Weights of a small transformer language model.
Size: 12 layers, width 512, 8 heads of 64, vocabulary 38562.
MLP neurons of a small language model. Each row is named by its layer, matrix (down: output weights) and neuron, and shows model dimensions 170-297. Each number is 128 + 32 x the weight over its row's rms, rounded and kept within 0 to 255. Numbers have three digits each.
A block is one neuron, or neurons of one layer that tend to fire together. Before each block is what it responds to, as a language model described it from the Wikipedia text at the highest values.

Responds to: Upcoming specific date. Tokens just before a day-month date in biographies, release notes and tables, such as on, born, Released:, table pipes, and month names.
L7.down110:175150143079175163131128108153123133180118124071169109138117135129135135137117100147149113108158105078133137130140096124170161089145171100121172106151053061140121080164171135109143148069126153115119119131142151156132150157169139136159137135082146111104127147140139116085202100129168118190112141141101102129063163108061102157130192158167113100121108163168093149122132115129122143153109
L7.down325:078172174077085170118111159123068199138101141158081117124154096154111081082161112111094171153117045154195095179130108161114114114151168140169155129168116150120178148167119152110165091151084212114123180165131132132095119101123162089143131043158135138132133170137119162061192145090169142145150141122142138099124126146119167056137120105111146125095088187139122087098167195160148168174133
L7.down364:106091110114161117203163152130112198231121138145171131067171096145162087171109153127108089082100096131148160119121117160138151055150099189146131102187100100126123085141089095116102152132127120104033078093121117119136162120103128126153154120182137116096129092105134077139169192128206113115175140121166157122143136096118136112112137105103144115082128177134153154113154149133129179125175
L7.down909:040149127149090112125090152150178151086159150157083129140133130143126160156208179157119086145073114149173080151140173108120075092171078159163163086160105178132190120119186108160151118071142095084200169062113124098119091163149102032093077149078133119121105118210103164152139133146181119104155129127092074143119107089140099126123156165133153146156130182118154191125089155134172109089100
L7.down1240:094187204093183159123110151068133106169128135110186139084093098132145137126151202152075084146170117208089111133115124075191192158186145139085126122141135124149173130158187138118118153125119168117102136086065073111163171150158130118078117126124077092189151168106080156088107124153184136108132154115133097190143126152118155116108114120119138103107135103185109160104130120163171088130084
L7.down1297:171118128145125166161142138112122156119167133170173133125157097129145118112191112112117087155089075081150118116177135113177140058181134097099148118156097161120126090139133117110142101106134148096134092149156178150139117136150125080114109154193093181084061107124088149122211082082190134150115148104144129130108092149107158129115142131131163173046112158142146158086118135125152143112139
L7.down1442:153166174107139154095141178177108147112136110133084131147108165147093148105139128127152116079125160140167147108201107161160127169167153130112166133110112153088064130125177175168136094092146165125152135108075199157169136183182153151088089175107105163107152084170125112137178160106120104125096102167059134108163170127137073127172152098111137122162093122132162150129136181096186157127107
L7.down2035:146169149099146165157112117100080142084138101109126203114135066088163108116161141134114120097153172155121092156129125097175132067135161131119149135129075182137109083118140096114184083130107092062100142136182066127125158113149120118139137100140127132182148133106080148067196149167121113209140145121218172106105104083131126062116036132046132076107126130134109082185093231143092151177172

Responds to: Full date onset. Tokens that open or lead into a full calendar date, such as on, dated, Release date:, or the month or day itself (on 1 May, April 5).
L6.down113:164170102045091114142180148093098185195147121135173134161122145117149107148105132144147113116094134073064155071149121138071150104205108189101128109179255127151182044165141151125152185120089183095078138109120163144092129154143092077159118113142094138108117062143125164145192109118154163166103113094137193051142122176144094139123108118099137116080155160172116135146150087126126126128104
L6.down732:132164145102142161126138127068117137228133145095128151107163143073090172109128142078145122171116130149173128161145072103114120114137155082067112132150078103149074093160120107095165130180095148133147135106087185132126085115139171119156061069122077147125137109103132111135113128101085124127152118132130163085086117152110116167095158183080136099117085057151103156150139144094132130125137

Responds to: Separator right after numbers. Column pipes after a number in wiki tables such as census, election and stats rows, plus blank-line breaks between paragraphs and sections.
L7.down222:176134097130145095117158126078132116136075125152090159188097128147157080146111156141088182149134129195153180171076168168117127093121096155127155067091160118113098168163079141122140124174109149106156162162166096137153110193121076162119136113089148142112090070129104106151150176139189087155123109160129122168112160134150144156135113196100111153087123114168149113151119117147070093143166
L7.down308:143171146192191163153146125136124136131138190104178148180109130133157107122098107180131112153153082130178052127133093146211101110105111106106104169125178166150162094132174109094162167123083147083098181106114087101180100108088152130146128113123058164096175076118031142130168083135027139150092122109151128142104105157161177131077128133148120129117147106159143112132052184116191220157137
L7.down527:159106160129106127122182099177118138147081191180097163152149151139145123107140121101090124066197146171110143139135097108207110099161130117170146163164076125142104158117156109135145129115126149078121153128118099053167149097175196126138182113133124131102111147161127151171157125140086127099135123129168101104078116158142131104164150132101094139121183097148120142111147094156135097092135
L7.down940:160095193117129132080130132149065130164161192169057079139129092175162154099175091105164145116129163097111144121139125140166097131151110107138108052149160152126099116165131112114118129102158123104095177121129138127108158105154153140156194101117074113124135115149159121076082158121117139076088169107099176107127124094167085127127161152080161102169122142050138092139177090070146146138100
L7.down947:107144154157125187155098102126111167140148091186195123166163097128139141058083131192117122156182123096182081124143091167146122123179087094098145106130133148122123099186125088108151183146113167132112180116092141124129118107113123170084169127174100148104185113135121108170165114107134134085148120126120167076122129113167150164056136132114132142179160110138162174103145128110104174136142
L7.down1100:140119138108113141160112112166092157149074071109165083163152178138109106108128166211148114169201158130102143082142082114156083121110146175159127137147111077173121118134092047133113134133146086194142108136150171130124114087151123088185136141125174122118184166175164109087152111125133065072129193096098084115108161141142161145181162096109074162153112100102155108156166161073095144160176
L7.down1484:069121206123185115134129137162132115130056106120120125155179162098130118032081141164116142157116121183100151120166127170104119149145156146131110138143085138131036169152162099103172084144115143127116150128109148135121154124085177120116127125130170144088135152183148081107150103137113148136142109134163134147114161129090085161110136118187161100161087073084058065112173194101166154119135
L7.down1837:117119139174106146149113102101095182160106147073130135100070223103128133100075114227172160123160101120063123156090175108103112146146131135110146132180212111119117130157094141115072121115125149040142156155147120154118121136111144142189167137130081132156187147170116133130060114169121124133159105124139109085138054146114147162108143167119111097104095161132092184171075084179107160169127

Responds to: Date-introducing tokens. Fires on the token just before a day number in biographical dates, such as on after born or died, month names, and born in parentheses. Weaker cases are mid-word name fragments and table delimiters.
L2.down423:096124135121169130166153173122118127138081122168118174076127113133157133182119100129109129082118181108134131144126118159123137115088130139097155092126086129123148093085172116158148123109147140126120154072137133164158146161086135055091080181140070076210119160152123163158101111149136137194121140152148156115063119142165088150043126100108188089143148186084143096121157100139117124086146
L2.down453:108106164142113137109190074146108127165186178119141179117098050117138111132153146132134138098103180105159134111072090127085167148166090155041145127092055122177137071120180115109090080130178158180061134118140122091169120081103150163155131154124187117180091155121085146154116089106147129184031141062157129207107125135142192185147157137136111143121158076078156139128190117074101144143158
L2.down603:161132111193128092122113118112149167105165143196147045084131046138152079134166129144156087145136145121112091177084063083105101165154121140135103146160132152045092145143130099120083119148138140094109104100187105106067138117134096155105098086132142102130128095089121120097123141128123105137146077133120161109062171122124150111076121090067089073139173091145165154136148133110164120150113
L2.down919:135147149098140161092125165167041131146122108067172146123143169114158089068129092098037111099124132133070126130094118113167140119162092090126099127069077121139129067157116145174117143112127137134151112102141137167184128077126101125116114121180190136197110148122124107175126118127118145121123103182098099098102137102101077128104100104066137131143078096151132149089121133100155117137100

Responds to: Table cell and row ends. Tokens that close a Markdown table cell or row, mostly the line break after a final " |", also cell-final %, digits, closing parentheses.
L7.down167:151112155204119112136076166138121145151172081168137124105126126109083177131126092144104068119109162176110208171092133154151183131147092140105093109108136142181148086217093111140128078150173138123128128145141142124136114149126120111107115113121146171181119103167114104109079184097161098152143135173138116114179085152155193164196137127117111150112145147113156143119145159135139144170108
L7.down695:097101097056187153090072131087111173151147166141184144044095112143110059132115095089141141142125048109093104155129146100124172111129127113116120177123149170176092118144143119098140145094133142152162109138159080088159116196158119031122186114036119164168112083157146174151176141063157114153136133198164105123145125192177166134092132130076123140138168145144140097065152153109141115171121
L7.down795:165114125130125150136053123109146186191122087165131076079137143105137166105105138116136092103120177150152063160092127130156107135171186184166144117086156129127160150159084201171172125145119116144110128104164173127118139148121170046096192119131141161126183144109128153108142159073128120118137122120129184094130078065179178173161092181175101151133085107131129145143128148149133138163101
L7.down840:095114131125134153158150115121108139160153179106095151148160123136166145159112096110146106120123136170175159143114139158122134176142121127084159135125163122137128201133120107198208111095099142122153138131114110129163132115197122162129133113075167147141230133140189158209091093154205121119160079116157163115120103162192177122127132157119157126171141183181120125104197050125179103111144
L7.down1030:143163117122073125143090113093134155123132179139107139041160158121131137118126106118099153165139170189147138116143080174175128183188069144137119115103135102199126164153094134089156101152120139146121129056143132135158157070126127067134133115117157125127171123153084151141162156148103123148136121129098141170172186125181146132134089146092141142179139125124128174125158103156136110180085
L7.down1054:083129101131099166133107128135132123170150111134125148101119139116096119126095101112126100149088117088146081162087106127137144151133150176175148131120086149118133100170122137125136088119135080110156137077097117169105128173109129135082143128124140131152138154182080112116102108167103088117113123194218129100136132110154198114150096176158085156146138096151136139172179159075109162172115
L7.down1742:031097112162092153102124118137140150172118105131115078088125193099063147135133109094136131145094103157129130165083133099135126090138138156116222178091081134102122105157154203123131098140098121118113126118183154128080108156120158066154167143143189200143124135146119089120158152194108119135129193168141140158154100095197155150167070143164095111103083120181083130142152171102135148163155
L7.down1869:174069160145124147074062159109110153144140118164136091104139134120096127139117121117147148146138138130084137121098117139125169085130114153131158139098134145165142103152094197160096110157124124119173162107154154133051145163131157149110141079110157142147151127163174145166130153177153176135155139124107177121162107110161126104129152204152077103092097098081133178155070164140153092157097

Responds to: Table row line breaks. Line breaks that end a markdown table row, strongest right after the |---|---| separator before the first data row, e.g. sports score or stats tables; weak elsewhere.
L2.down208:095136131125133147138160077121155113120126078086151106103176086108078074165119107131156107137141137095160113113110134101091142123178116179148130098098182148151140108113166105181137166125116109079119162152177135123201194071124132094140131035143161108121155196121092164113187126155112139194150066141141073110142098118155099119157055139136158098118073203146169123115139098073107110170111
L2.down368:087142145196136153085147094099118195123146128169102144108144139121095089142136104170108142141178131140127120126132183132148106150149094108088122120109171168168112137108096154148064141089102116085185185124139117042132065134140154178098111121116117129138151110128141165130116158073163099179074094130164195132137189158147074173154107187138108046148092097152182155158119137053162077109110
L2.down1377:100158106105110127131106161090094154037177155181101166118139119208169143132086170090098117196114206131072107138083117163154127148132106177094132138081147186144098121114084108096125154136108060193137098082092081102102078144116082092136159134089157132119192128116148103131154117089142089100139123100106185170115157125136108146085142077145171136192141168135091147165104077112143101162074
L2.down1481:156170095131112080135103178135061119205098116192087165130133147110171168133118155165122110187051172152114148125158114117104144078125105109117117141083145087107135093121089141148113168120090092128140162148138125099117186109161164068164094061090143121121125098117218164162163109170137128110122147140115123136099141113124092167109151135095117136163141143150107142126137128152168110092112